config = dict(
    vocab_size=1024,
    activation='swiglu',
    positions='rope',
    rope_fraction=1.0,
    init_std_qkv=0.0235,
    init_std_up=0.0235,
    optimizer='muon_variant',
    lr=0.00924,
    lr_mult_o=1.12,
    lr_head=0.00524,
    grad_clip=0.5,
    batch_tokens=32768,
    seq_len=2048,
    train_tokens=250100000,
    steps=7633,
)
MLP neurons of a small language model. Each row is named by its layer, matrix (down: output weights) and neuron, and shows model dimensions 0-127. Each number is 128 + 24 x the weight over its row's rms, rounded and kept within 0 to 255. A neuron's up and down rows have the sign that makes its largest values positive.
A block is one neuron, or neurons of one layer that tend to fire together. Before each block is what it responds to, as a language model described it from the Wikipedia text at the highest values.

Hyphen or dash tokens joining parts of codes, numbers and compounds, as in ISBN 978-0-060, Grumman G-1159, 2018-2024, carbon-fiber.
L4.down259 [ 81 103 162 123 123 118 138 140 171 143 134 110 139 145 152 136 108 135 111 123 129 129 124 157 117 111  88 128 137 102 131 114 130 142 128  95 111 135 132 160 133 106 130 113 113  93 114 108 114 146 131 111 144  90 146 174 112 142 115 139 126 143 114 173 113 130 134 103 162 117 189 121 101 111 117 126 107 155 127 139 118 133 174 199 105  98 100 125 101  96 101 136  83 104 154 168 130 117 123  82 128 130 152  94 159  87 190 109 123 111 120 123 106 103 118 122 111 105 159  93 125 141  76 113 113 110 126  97]
L4.down471 [128 137  98 138 136 108 109  86 114  94 100 157 127 168 108 128 151 133 135 134 146 101 126 123 188 119  88 117 140  98 116 137 184 116 169 158 127 148 158  84 178 173 142  98  98 100 113 137 125 140  93 115 169 118 155 149 158 111 144 113 152 140 148 181 147 109 110 102 148 154 124 169 140 100 138 119  52 113 122 133 105 143 126 127 134 123 118  99 117 116 155 177 114 162 173 102 132 101 106 124  98 146  87 143 150 173 138 103 155 142 143 131 141 102 162 121  87 108 124 157 142  99 162 128 149 109 158 143]
L4.down539 [159 154 170 153 137 101 153 138 163 134 135 136 125 154 137 145 101 150 126 181 112 108  99 147 108 105 106  72 140  86 119 132 143 107 103  99 115 193 130 103 129  78 131 111 155 106 144 127 134 121 140 138 150 158 154 193 131 144 116 143 132 118 145  62  97  93 144 132 139 106 116 154 134 109 129 106 100 111 145 134 111 137 149 118 124 123 138 107  95 125 129 132 107 132 138 142 120 109 147 134 186 119 137 129 143 105 148 144 144  98 166 128 129 122 128 131 135 135 136  68  96 169 133 111 120  64 127  99]
L4.down549 [105  85 128 142  99  97  98 116 136  91 117 151 134 151 125 173 141 116 138 115 160 138 124 116 109 109 156 129 129  75 112  97 138 111 115  92 138 134 131 136 130 133 134 119 140 151  71  91 126 107 173 104  96  58 138 124 155 132 148 112 163 145 167 113 112 184  94 151 106 120 104 102 124 107 133 126 148 121 121 103 111 112 116 126 135 131  86 135 129 125 189 147 184 160 115 106 138 120  73 103 132 114 124  99 166 150 120 145 141 106 138 145 173 119 141 112  98 137 115 106 144 153 186  90 148 105 132  66]
L4.down726 [140 120 112 131  85 150 116 136 112 154 140 140 105 106 122 140 131 102 102 156 134  99 114 146 117  90  96 116 105  99 131 155 112 109 155 106 139  95  96  96 113 158 129 112 136 108 130 138 106 156 145 129 139  87 133 141 129 151 125 117 149 122 119  94 175 134 139 138 136 151 143 111  99 131 116 124 113 110  80 140 130 182 172  65 117 141 145 126 143 127 120 115 111 140  86 104 131 155 135  99 140 149 133 132 110 177 167 168  88  85 155 134 161 107 144  74 115 102 130 122 120 153 112 150  99  99 103  98]
L4.down764 [108 120 177 121  98  82 112  38 170 137  77 126 147 115 162 117  89 113 130 157 153 114 103 121 135  99 118 149 162 141 141 115 127 184 131 111 126 140  73 148  96 112 132 159 143 137 104 140  74 120 132 139 148 120 137 119 111 132 132 113 156 128 123  89 161 131 112 130  90 159 136 123  83 122 147 144 183 127 140 148  79  91 138 146  97 123 117 116  79 121 127 138  65 121 146 119 152 167  94 126 153  98 132 123  91 112 116 145 123 165 137 124  97 173 134  88 126 125 148  77 139 112 131 109 151  92 105 143]
L4.down807 [154  90 111 111 141 164 150 138 164 136 130 149 132  99 129 152 109 163 157 105 156 123 102 113 125  91 128 110 163 118 115 175 142 151 163  92  97 103  95 131 126 128 146 147 142 107  92 127 150 131 145 128  95 111 141 105 152 125 128 118 198 136  95 152 144 190  71 113  97 102 105 126 105 127 144 136 106 122 132  90 126 126 142 122 120 119 116 127 144 135 133 144 121  90 147 129 125 121 150 119 134 126 106  85 130 131 136 123 106 165 166 108 145 157  75 144 130 142 136 103 163 142 182 128  76 105 130 108]
L4.down1022 [144 102 148 119 108 139  90  90 130 148  97 163 145 137 121 120 118 136  91 117 143 166 138  92 152 101 135 101 180  81  77 103 121 122  54  79 109 106 109 133  94 106 116 143 141 143 113 128 132 132 114 121 143 152 154 156 100 162 122 147 139 125 118 101 119 135 125 137 118  87 158 161  95 153 131 156 118 126 117 121 137 118 130 104 111 120 103 107 144 101 142 126 176 159 129 151  84  71 155 113 118  84  98 128 134  97 132 119 131 137 128 173 153 104 107 114 144 108 135 107 133 169 113 146  83  72 149  78]

Short word-internal pieces, mostly at, ock, ack, ip, att, that continue a word, as in coordin-at-or, c-ock-tail, att-ack-ers; occasionally " out".
L4.down32 [120  78 154 164 138 133  74  83 126 154 137 148 119 132 119 136 132 103  90 132 108 126 177 167 108 143 137 147 161  91  95 141 106 139 139 130  99 104 155 125 124 124 113 146 187 106 153 125 141 132 160 149 107 115  92 162 123 135 159 121 113 129 159 110 150 105 152 101 150 113 124 108  99  63 127 190 122 124 103 115  87 124 124 108 122 128 156  94 159 121 105 127 156 119 102 154 158 145 176 115 123 125 154 115 131 120 117  95 106 139 166 119 124 110 132 131 144 113 113 162 123  98 115 150 153 112 164  69]
L4.down111 [121  94 106 110 123 132 123 137 141 158 145  78 141 129 149 134 115 139 115 151 138 121 148 133 119 113 103 118  96 129 127 126  93  91 132 112 152  92 136 112 180 128 145 130 139 142 119 142 129 129 143 136  99 120 124 138  75 139 135 140 165 115 135 129  87 140 147 104 117 143 126  97 142  85 130 132 148 120  92 139 164 159 141  76  97 144 126  89 121  78 103 168 142 135 141 111 137  76 154 108 131 114 111 124 133 117 138 115 144 119 164 149 143 100 121 150 145  86 102 102  84 161 112 152 199 108 111 168]
L4.down190 [149  93 125 115 120  93 111 117 142 143  98 145 141 121 139 153 148  96 119 137 118  98 129 112 131 114 111 160 144  88 135 164 112 124 153 117 135  82 155 152 108 118 124 180 145 159 125 128 125 111 123 118 106 163 105 128 124 158 153 130 164 134  96 125 136 131 144 142 139 126 124 146 127 123 143 148 149  92 137 113 154 108 146 151 170 180 172 133 116 120 132 109 107  99 129  70 114 125 126 148  68 107 140 171 115 136 117 153  98 126  93 128 128 145 153 102 136 178 140  86 123 156 105 112 167 134 107 114]
L4.down349 [133 156 131 143 152 123 130 141 127 146  89 145 112 110 122 164 158 108  96 135 170 129 148 201 166 127 134 164 119 116 159 100 127 119 119 142 108 158 119 107 152 133  72 101 112 137 121  92 151 117 150 120 126 112 154 182 153 142  93 161 126 149 102 158 137 124 122 157 127 115 140  66  90  65  53 169 157 140  98 113 109 170 139 142 138  97 127 154 113 112 146 123 144 164 120 132 118 187 118 119 148 131 149 122 139  94 123 135  98 123 107 115 180 108 148 121 177  59 121 152 170 134 108 125 155 132 112 110]
L4.down378 [123 116 123 107 140 134  91  94 127 158 181 149  88  81 116 184 118  87  96 107 102  96 156 142 146 138 120 128 114 160 123 123 124 154 140 141 164 122 122 123 126 150 106  98 138 141 149 122 117 151 142 140 111 103 129 124  95 151 140 123 138 102 123  78 167 129 102  83 167 137 130 137 141 154 141 106 122 106 118 119 105 171 130 125  99  71 137 146 113 146 105 154 149 111 123 118 111  83 140 141 104  84 117 109 134 116 143  98 147 149 118 102 142  99 109 143 105 140 134 103 133 120 118 134 175  91  85 163]
L4.down546 [ 71  68 155 168 126 120 115 112 113 124 157 158  98  85 103  83 135 113  93 120 130 106  99 131 148 141 142 112 149 147  85 149 156 117 156  89 153 123 123 121  97 101 119 126 143 105 103 126 115 121 107  98 154  96 136 148 122 155 105 107 123 129 129 132 158 128 136 138  83 126 100  80 169 100 130 117 125 139  90 121 123 165 127 119 128 132 107 150 139 189 197 110 124 145 140  93 133 141 146 133 142 137 105 157 145 127  63 129  95 117 143 116  94 128  96 106 141  93 147 111 134 129 156 116 121 113 140 152]
L4.down785 [122 118 205 118 170 156 135  98 128 128 147 100 112 116  88 147 134 105 112 109 137  74 158 120 107 116 109 156  94 119 158 128  98 144 150  78 110 134 126 158 154 148 157 159 109  99 127 158 125 117 111 101  93 122 139 167 140 163 130 139 111 139 107 160 125 200 127 108 119  75 159 120  99  77 112 145 164 120  54 127 119 147 139 109 117 120 133 126 102 105 138 118 129 130 127 148 142 127 129 166 110 113 113 167 138  90 102 132 146 108 128 118 120 103 134 140 126 124 133 169 142 104 121 109 122  87 121 131]
L4.down898 [127 141 132  66 119 115 138 129 155  77 108 136 122 134 125 153  84  97  87 146 161 138  99 123 113  90 113  93  83 119 103 146 156  87 143  94 147 135 160 115 110 121 120 161 131  73 148 175 101  91  89 102 136 142 109 145 112 136  60 141 132 157  85 170 134 158 159 139 121 120  90 115 140  85 147 120 135 106 107 133 123 156  93 144 112 142 110 109 125 112 104 133 138 123 155 145 107 132 140 135 145 100 143 122 184 101  93 124 129 156 110 119  78 104 141 130 159 164 125 120 105 127 115 142 132 109  91 131]

Opening word pieces of nouns naming groups, mainly "cl" of club and "team" in sports writing, plus other cl- starts (clashed, Clinical, Eclipse).
L3.down99 [149 126 155 145 150 108 175 129 146 108  82 125 117 116 126  91 132 131 137 125 145 126 112 118  98 137 167 159 139 142 116 137  98 132 102 123 168 114 132 121 131 128 129 180 142 141 113 163 131 166 138 165 163 109 150 136 124 157 148 133 154 126 142 153 115 122  87 121 150 106 125 106 119 150  98 134 113 138 130 123 123 145 111 144  89 105 135 110 118 154 155 138  96 136 107 105  94  74 101  96  72  90 131 153 167 127 120 148 149 123 101 147 136 139 136 142 127 141 186 136 144 128 140  86 110 149 135 123]
L3.down135 [129 155  71 154 129 137 130 147 156 160 103 111 185 130 163 152  83 165 136 111 154  98 128  98 118 164 146 136 155 124 120 146 107 152 123  97 125  75 117 100 153 153  97 137 142  67 130 122 140 136 141 118 138 109 154 136 104 145 165  69 129 112 110 111 113 143 106 139 144 129  93 130 159 111 112 155 124 122 101 150  88 145 116 123 127 143 111  97 101 107 149  95 133 126 160 129 122 152 158 141 102 120 166 101 136 148 118 109 145 121  98 103 161 100 139 133 142 136 100 123 129 121  80 167 151 124  95 149]
L3.down231 [125 160 170 103 121 156 104 183 167 144 137 126 126 114 115 118  98 156 107 120 123 114 120 132 144 132 176 175 122 131 133 117 131 122 131 109 129 133 139 132 115  98 112 102 117 140 117 128 125 114 110 157 125 105  92 143 110 151 159 188 155 160 171 156 137 169 135 130  96 143 129 110 136 105 131 114 134 153 160 182 131 154 127 126 137 139 140 130 157  98 159 156 131 135  98 134 134 132 136 136 120 117 127 133 163 100 137 156 119 101 120 128 168 124 149 163 106 147 157 117 147 154 125 113 115 162 129 115]
L3.down321 [134 119 146  84 146 124 138 144 137 121 134 148 128 141 152 121 135 111 111 168 110 149 100 132 115 152 139 128 175 140 104 121 103 112 103 121 110 133 114 115 125  98  86 154  90  98 129 151 148 175 155 102 105 145 125 132 147 112 159 150 133 126 153 143 134  74 150 136  97 132 132 134 111 163 110  96 133 119 182 159 136 151 122 145 126  84 114 118 125  94 159 136  82  70 138 119 139 130 115 173 156  99 142 117 104 108 116 126 159 126  93 115  89 131 140 142 111 149 106 123 116 152 142 182 140 156 120 158]
L3.down385 [135  99 147 141 134 146 136 133 139 118 139 140  89 133 143 166 123 107 102 122 116 138 119 123 103 135 139  84  77 153 122 138 133 112 120 141 129 182 181 150 132  73  86 130 136  55 153 199  81 154 149 133 130 124 115 128 122 151 137 130 127 112 122 129 150 122  99 192 149 130 165 167 122 123 141 152 122 158 132 145 154 155 127 151 133 146 139 150 140  98 101 100  95 146 154 114 110 149 126 134 155  93 163 170 113 140 179 146 140 112 101 130 142  73 139 122 125 138 122 130 152 174 141 121 134 104 175 106]
L3.down428 [134 118 164 135 132 135 145  95 136 155 143 124 115 137 159 145 123 104 138 162 127 119 136 138 123 164 108 139 171 119 157 127 122 131 142 130 109 146 104 133  73 112 140 116 150 116 161 158  99 144 145 164 139 131  89 108 102  91 188 143 122 115  89 130 102  65 197 131 116 105 125 112 152 114 127 149 154 140 149 122 135 119 104 154 156 132  47 109 134  96 159 108  95 120 116 150 158 138 115  95 115 137 108 143 143 186 150 140 131 165 118  81 119  94 118 104 129 119  89 124 151 122 123 113 154 142 174 144]
L3.down595 [117 125 149 132  80  92 169 114 158 110 118 164 136 133 171  39 127 111 146  88 171 141 139 158  61 132 152 141 121 103 106 157  83 153  97 152 127 121 137 153 133 102 172 147 131 151 137 149 143 129 165 121 149 126 117 115 174 156 115 170 137 147  95 113 121 154  85 155 129 118 144 139 122  66 115 142 118 154  91 140 104 123 150 148 146 134 134 147 128 122 172 105 115 108 107 130 142 136 122 157 139 108 163 185 102 141 148 125 151 113 143 159 138 186 130 103 133 135 118 133 144 155 107 104 137 116 108 125]
L3.down738 [132  99  67 158 138  88 130 142 163  97 112 109 131 109 135 132 114 139 109 122 116  98  95  99 143 142 133  95 131 122 176 120 130 130 134 153  99 146 143  68 112  88 109 131 138 128  93 113 181 164 113 105 130 129 135 149 146 147 163 110 138 105 113 106 133 165  99 134 100 131 141 108 145 141 181 125 124 120  87 168 104 166 135 108 185 130  83 131 104 101 113  93 153 124 150 128 150  82 139 118 116 102 135 161 111 142 116 116  79 138 178 130 144 109 143 156 111 159 113 134 132  96 144 134 147  73 134 130]

Word pieces inside common English words split after a first letter or syllable, often in place names, e.g. M-ount-ain, S-outh, L-ong, F-ort.
L10.down228 [ 94 138 140  89 125 121 148 129 144 139 144 102 119 140 133 124  94 138 103 126 120 125 101 184 114  92  97 190 113 161  97 153 140  81 146 144 115 147 133 116 155 175  98 130 135 109 141 100 155 119 137 141 124  88 135 168 140 143 131 110 135 126 127 125 158 117 146 107 171  67 156 139 130 130 162  99 136 164 146  85 136 120 123 120  76 104  91 140  99 112 175 105 115 147 121 130 143 144 171 166 171 164 101 160 124 158 176 136 161 169 115  49 124 140 128 129 101 142  99 102 142 143 138 106 104 153 120 159]

Hyphen bullet marks at the start of a line in lists of works, awards, places, aircraft or specs, like "- Grumman G-72".
L3.down147 [124 138 203 119 150 122 138 107 151  98 111 101 153  96 167 110 144 148 155 153  73 139 136  83  70 129 110 132 100 131 130 112 118 158 123 120 139  85 137 101 120 113 163 128 132 100 128 130 115 131 137 141 106 157 128 106 120 134 115 136 124 141 138 105 113 151 159 143 126 125 107 180 151 154 199  74 119 114 176 116 138 138 116 138 102 111  99  97 127 139 125 122 120 158 109 138  96 153 132 123 156 142 129  99 134  92 165 116 148 142 135  93 119 101 130 156 111 144 139 100  86 126 113 119 112 109 155 101]
L3.down239 [129 126  68 113 126 135 165  67 159 189  96 110 134 118 154 123 128 117 151 125 136 153 128 124 110 138 151 118 135 100 132 171 106 158 103 111 116 140 111 155 115  87 147 104  91 116 100 124 133 134  90 116 121 118 160  95 115 101 117 162 103 154 141 143 160  96 116 154 143  85 151 145 118 123 147  89 131 115 119 110 102 120 113 150 161  92 163 117 115 112 118 131 141 131 170 160 110 139 139 106 136 130 152 161 136 160 150 168 181 106  99 128 152 115 128 126 128 113 147 144 159 104 113 106  81 119 156 118]
L3.down417 [104 121 110 138 136 138 131 124 112 101 107 136  99 157 160 150  86 139  80 160 135 160 137 127 119 124 122 137 137 136 163 137 115 118 128 115 120 111 111 151 102  68 163 133 136 126  76 146 157 108 112 119  98  92 166  89 142 107 135 140 117 148  95 110 171 128 124 107 127 102 112 171 136 138 141 101 125 138 134 122 104 138 145 135 133 127 131  96 124 164 181 127 136 128 135 132 119 162 144  93 116 157 138 153 138 167 137  88 160 115 132 119 155 101 155 156  83 173 194 127 151 114 132 102 101  59  83 176]
L3.down454 [144 134 202 104 192 132 155 135 128  65 119 141 145 113 159 143 123 107 133 124 101 138 140 130 134 118 179 127 209 129 131 132 139 126 108 179 141 141 127 110 198 146 120 145 145 129 156 104 149 120 123 127 148 124 170 156  90 129 123 132 147 130 156 136 115 119 143 104 127 151 130 138 122  97 139 127 140 125 110 153 195 108 125 135 127 130  77  96 126 141 125 142  99 116 147 102 140 144 108 103  99 133 105 128 111 116 108 151 118 173 153 152 121 167 126 120 132 140 125  96 125 128 144 139 120 127 155 132]
L3.down512 [124 146 170 150 134 113  92 148 138 123 103 106 152 136 123 110 118 144 141 153 128 142 151 132  78 130 127 172  96 100  73 123 137 133 117  95 114 157 108 130 140 124 118 105 127 110  63 150 120 122 122 142 109  76 134 110 133 104 140 135 129 147 156 107  90 121  97 168 154 113 111 148  82 146  97 163 138 120 121 162 144 163 112 124 119 109 152  96 124  74 151 125 127 113 135 122 104 131 139 114 104 142 150 138 178 164 123 167 145 131  89 111 132 117 143 172 169 127 125  82 108 156 133 133  99 126 150 128]
L3.down634 [144 164 147 109 152 145  95 148 127 148 105 135 149 140 144 102 127 131 124 127 129 120 141  56 132  95 115  90 135 137 119 112 120 188 121 122  95 160 165 126 137 121  86 133 115  99 147 166 135 125 129 110 125  84 114 100 144  99 129 125 134  99 106 136 138 148 131 136 140 128 156 165 170 104 103 158 120 135 152 117 119 115 145 166 122 102 149 163 121 150 110 135 103  97 144 168 105 141 172 161 138 127 128 117 145 124  88 122 132 119 158 145  96 103 138 156 101 137 130 160 122 152 154  96 131  97 128 123]
L3.down659 [ 96 113 103 153  92 155 153 106  57 126  85 137 155 157 137 128 133 135 127 178 125 146  90  84 106 144 162 112  77 140 133 164 146 156 143  95 163 169 128 121 121 137 136 151 152 111 146 162 103 106 183 103 152 147  83 116 122 172 136  88 129 151  94 148 118 150 109 171 128 101 122 183 137 127 118 127 122 136 145 112 151 149 120 161 137 141 136  92 133 126 139 113 124 132 105 151 143  96 101 138 152 143 152 146 103 114 152  99 115 125 136 125 127 115 101 134 118 146 133 169 146 180 145 136 157  74 141  77]
L3.down746 [129 140 135 129 142  97 145 124  78 137 130 126 115 158 129 141 125  72 144 145  95 127 134 121  97 177 153 107 103 146 151  94 151 133 131  96 143 117 120  91 149 107 158  95 131  96 152 134 146  75 117 128 106 127 120  97 124 100  41 152 104 102 122 113 127 139 144 131 161 165 134 115 116 123 152 141 127 119 114 123 109  85  85 140 124 163 104 127 138 147 101 139 124 139 153 126 169 119 116 139 108 111 136 139 131 200 108 150 158 113 126  90 172 125 153 121 141  88 161 100 133 141  95 127 156  97 118 100]

Mainly the invisible character after longitude in coordinate strings (W﻿ / ﻿), plus word-starting pieces like cl- (club, close, clay), acc-, sub-, and == headings.
L4.down69 [168 102  98 129 116 105 125 117 106 112 131 112 133 126 104 152 147 153 110 116 122 110 132 144 161 106 136 122 157 118 135 132 130 103 157 123 112 110 138 141 145 128 150 126 174 153 110 114 104 172 152 174 161  89 150 148 114 142 139 170 131  94 107  87 135 107  74 121 134 178 146 105  95 104 150 153 110  76 160 185  90 126 125 137 129 141 100 102 138 117  58 149  97 101  89 104 122  82 110 122 151 163 111 155 147 162 126 108 133 128 160  75 114 128 150 124 161 104 135 127 121 123 124 108 129 107 139 114]
L4.down255 [163 103 160 113 139 122 115 186 165 121 114 155 163 192 118 146 114 115 116  79 147 105 131 113 113 135 138 161 172 144  97 113 123  84 147  88 180 143  96 124  92 113 163 141 100 126 154 138 100  98  94 112 102 157 161 107 119 128 151  97 129 153 117 155 135 113 126 132  92 127 113  92 128 126 130 100 147 132 143 147 121 167 132 127 129 152 133 134 172 118  97 106 133 184 110 147 135 133 147 107 159 121 138 127 186 177 168 129 121 123 138 128 117 121  91 148 136  95 128 135 107 121 126  95 134 141 136 134]
L4.down494 [ 94  75 129 114  96  97 110 105 130 131 131 125 109 117 117 131 147 129 120 123 145 153 128 182 112 146 126 114 169 159 130 121 159 145  99 142 154 173 138 126 120 110 100 144 146 102 135 100 132 125 153 175 156  85 106 141 101 163 109 133 140 128 146 141 141  73 149 141  99 128 101 172 141 137 131 150 144 156 156 112 100 120  94 152 143 160 116 119  69  92 111 155 120 129 147  76 128 177 128 103 106 109 146 114 108 131 139 130 152 197 158 109 155 124 151 146 125 172 117 135 155  79 126 142 138 103 142  99]
L4.down552 [140 156 145 102  89 174 136 122 116 148 125 125 140 127 116 148 117 130 143 154 165 155 110 107 147 171 136 107  72 128 168 126 133 130 108 134 130 145 100 162  97 143 164 120 133 120 107  93 144 128 152 145 135 119 117  88  83 132 142 133 141 136 132 128 127 133 101 100 110 103 165 136 128 138  83 134 139 129 161 145  89 158 111 197 129 118  97 137 132 132  90 159 121 149 146 176 115 138 133 108 128 133 141 122 158  82 168 184 135 111 156  96 120  91  95  97 164 135 118 136 142 155 162 101 125 128 115 142]
L4.down687 [211 139 127  91 126 131 118 160 168 122  89 128 134  99 140 130 100 106 126 116 161 153 104  53 122 139 120  97 164 125 171 121 124 133 133  81 145 104 167 163 145 119  76 155 120 141  79 121 171 152 138 159 146 105 145 139 104 162 175 149 148 106 146  84 114 109 137 110  94 103 139  96 122 127 156 120 155 191 116  93 118 114  92 162  96 114 115 159 144 136 138 111 149 134 136 119 115 103 157 132 122 118 171 114 141 133 146 118 160 128 118 163 103 139 183  90 100 103 180 122  91 141 165 142 130 102 119 116]
L4.down747 [158  97 118  95 143 100  89 168 140 141 119 165 149 108 104  96 111 121 159 151  64 144 102 110 157 115  96  67 126 128 144 122 102 135 136 148 133 122 119 177 127 105 100 165 112  96 128 111 116 148 126 132 126 119 139  90 152 149 167 105 126 114 180 129 140 104  90 124 136 118 135 101 123  98 104  55 112 143 142 145 129 128 118 137 153  99 143 128 111  95 112 120 113 143 122 123  88 112 141 165 155 151 155 152 123  87 111  91 115 129 136 160 104 158 129 153 119 140 143 138  99 170 118 116 106 172 129 123]
L4.down823 [142  86 174 138 129  98 142 153 109  59 117 141 160 114 111 108 128 134 124 137 169 120 102  93 126 129 133 115 144 154  68 129 112 128 150  94 109  93 149 149 185 124 150 140 135 131 136 110 146 126 150 169 147 118 127 159 124 148 125 107 135 106 141 158 117 132 122 116 141 129 114 113 166 133 143 137 151 115 172 141 164 106 129 124 136 141  88 158 110  98 157 161 109 150 117  91 129 140 161 126 130  83 104 123 130 118 144 175 119 147 137 106 133 105 125 153 126 124 135 147  92 132 136 133  95 159 114 145]
L4.down1011 [119 104 175 130 143 126 131 173 122 115  70 111 110 103 150 141 101  94 134 129 162 108 134 142 120 116 114 128 197 136 123 118  90 164 134 105 106 100 163 128 138 148  98 113 133 130 116 105 176 149 134 125 142  98 137 155 133 139 157 139  96 111 155 143 144  97 133 142 111  78 161 141 125 139 107 146 159 148 118  69 124 146 151 136 171  98 141 171  97 104 136 115 120 136 141 136  94 145 107 134 145  97 150 146 141 105 117 152 106 115  95  75 152 143 137 131 156 143 151 120 124 181 139 116 131 107 159 135]

Short opening pieces of a word that must be completed, mostly th (three, through, thought), T (CST, O'Toole), att (attended, batting), and second before -ary.
L3.down178 [141  97  78  75 114 108 142 118 133 147 106  98 114 143 135 149 130 142  88 159 132 154 143  87 119 147 130 110  97 135 149 118  78 124 117  76 140  89 122 152 138 147 162 141 146 172 118  89 153 125 136 141  87 132 108 124 110 102 122 135 119 118 136 100 127 128 127 103 118 135 116 112 142 105 129 186 101 119 151 120 124 133 154  85 117 144  90  85 102 115 118 106 130 123  89 103 146  92 129 124  82 101 104 137 141 109 112 131 133 102 173 168 128  97 128 152 162 112  85 113  95 136  96 173 138 135 129 165]
L3.down354 [111 107 132 137 147 117 131 139 144 141 132 133 141 157 145 144  96 123 119 150 115 114 152 118 104 117 131 100 153 135 176 148 140 114 108 145 136 144  90 115 128 115 133 156 122 139 120 117 114 122  99  95  98 125 155 121 134 115 154 105 131 149 174 105  93 186 141 123 157 108  85  98 142 126 107 133 117 122 113 152 137 135 191 119  97 146 111 140  82 149 106 127 128 111 146 109 135 102 142 133 140 195 103 110  94 116  84 124 140 135  98 130 129  81 149 140 102 140  87 138 108 111 167 169 141 113 128 162]
L3.down392 [130 109 102 133  71 158 143 144 151 151 131 100 133 153 136 112 132 144 143 134 179 109 155 115 145 134 121 150 105 107 164 132 145  99 121 124 128 173 149  64 101 104 163 141 128 147 118 108 102 123  75 137 118 169 116 111 104  94 134  96 155 138  66 140 120 143 126 151  84 159 115 117 145 122 153 110 127 159 117 123 127 126 129 108  96 129 120 154 148 107 121 121  91  94 104 104 138 115 149 112 105 111 116 135 190 136 155 113 132  99 156 141 158 134 159 150 155 152 114 137 116 125 143 119 151 134 132 136]
L3.down394 [134 141 143 108 113 152 163 117 144 139  91 164 183 102 125 141  97 137 122 100  91 137 128 105 126 126 111 114 112 133 154 113 139 119 139 151 167  62 150 132 138 163 146 140 132 141 151 159 142 162  89 135 106 116 103 119 124 121 143 136  82 113 100 117 168 155 127 114 164 110 138 121 125 148 120 123 147  96 124 112 104 164 178 124 132 110  98 140 139 154 137 103 139 149 175 177 170 103  98 154 140 118 104 160 136 113  91 115 148 139 120 112  98  89 150 160 122 105 108 139 140 128 116 141 157 132 112 134]
L3.down726 [104 123 124 125 100 161 101 139 141 152 140 139 136 161 140 112 112 116 122 103 141 132 141 145 136 114 110 135 145 115  78 136  99 190 137 154 143  97 121 154 120 125 114 138 145 145  94 128 104 161 111 154  92  91 131 146 140 105 105  99 121 159  99  76 166  93 137 141 163 138 152 153 133 136 129  90 135 144 100 160 122 110 139 111 154 129 136 141 100 165 161 126 123 146 120  97 126 136 117 160 146 140 145 162 119  94 120 130  99 180 150 157 147 150  96 129 154 109  94 115 113 129 136 152 111 106 130 153]
L3.down754 [106 115  69 140 111 163 142  87 124  77 101 119 121 126 106 116 137 126 104 120 158 136 187 100 108 131 131 128 158 133 138 100 106 114 155  95 121 133 109 127 130 126 141 124 116 115 104 149 143  94 124 118 125 126 118 140 127 102 115 126 105 106 109 152 144  73  93  71  79 129  93 149 145 110 159 182 144 104 120 125 135 120 114 117 119 128 152 160 144 103 100 130 107 172 110 139 122 149  79 157  57 117 138 112 176 178 160  79 117 119 117 144  88  91 162 136 161 123 137 132 144 141 113 131 140 139  97 145]
L3.down906 [172 164  52 156  70 130 142 148 121 134 107 156  98 204  99 113 156 120  89 120 133 101 125 140 109 108 109 149 120 102 119 126 131 144 119 146 108 106 135 145 131 145 140 102 125 123 129 106 135 144 144 135  85  83 124 132 136 129  83 144  91 149 138  88 131 121 102 146  75 153 128 109 152 112 152 129 126 114 135 135 148  99 160 158 131 144 121  92 145 147 123  96 121 130  85  97 138 153 117 145 163 123 100 112 130 116 136 165  87 122 109 120 150 120 115 161 152 150  80 118 107 137 121 165 120 144 134 111]
L3.down1023 [120 148  78 145 109 141 111 149 163 125 104 138 147 140 172 121  73 139 148 116 129 121  79 132 144 128 169 129 111 150 103 181  90 146 123  80 153 119 129 105 120 123 124 140 127 134 113  86  99 105 131 146 118  92 101 141 119 134 139 134 126 144 110 111 167 147 123 128 149 139 125 118 139 127 155 119 109 118  84 112  96 127 147 124  89 154 144 167 133 127 140  94 127 129  91 111 118 172 129 144 155 157 116 127 185 153  95 136 149 115 174 157 138  84 137 135 122 148 154 119 104 150 110  70 145 146 125 163]

Fires on an opening word-piece like cl, Cl or l that a longer word still has to finish, as in cl-ock, cl-ose, l-ife, C-l-ergy.
L10.down497 [122 106 158 113 123 140 154 115 145  92 173 174 144 114 135 110 129 116 104 135 117  65 112 106 126 104 128 116 120  96 113 137 171 118 153 114 135 105 145  94 120 122 105 158 138 113 134  88 174 128  81  97 104 203 108 138 105 138  86 118 132 116 156 131 177 143  95 106 155 144 169 133 109 115 160 114 123 124 131 131 175 134 182 119 142 111 101 117 136  98 152 107 117  90 150 127 137 126 109 147  97  92 127 156 135 117 115 137 126 123 131 156 178 152 145 142 139 130 141 130 125 160 182 127 151 163 112 154]

Second piece of a word split after its first letter or two, mostly am/ug (C·am·bridge, R·am·ones, A·ug·ust); also compound hyphens (anti-tumor) and sentence-initial "A".
L10.down56 [101 134 160 118 136 174 109 131 142 121 137 146 114 117 123 170  94 133 118 112 164 102 102 120 119  89 113 126 137 154 141 145 100  90 116 105 149 157 136 134 157 130 145 110 137 130 186 115 163 147 149 127 122 136 140 148 109 133 132 115 133  99 139 122 132 124 126 144 108 143 132 155 127  88  93 147  89 145 128 119 155 142 120 145 120 112 118 145 116 115 130  93 113  88 150 142 128  81 159 131 134 124 139 103 121  91 136 120 124 132 129 177 121 115 136 156 148 140 118 173 119  87 137 129  92 139 155 121]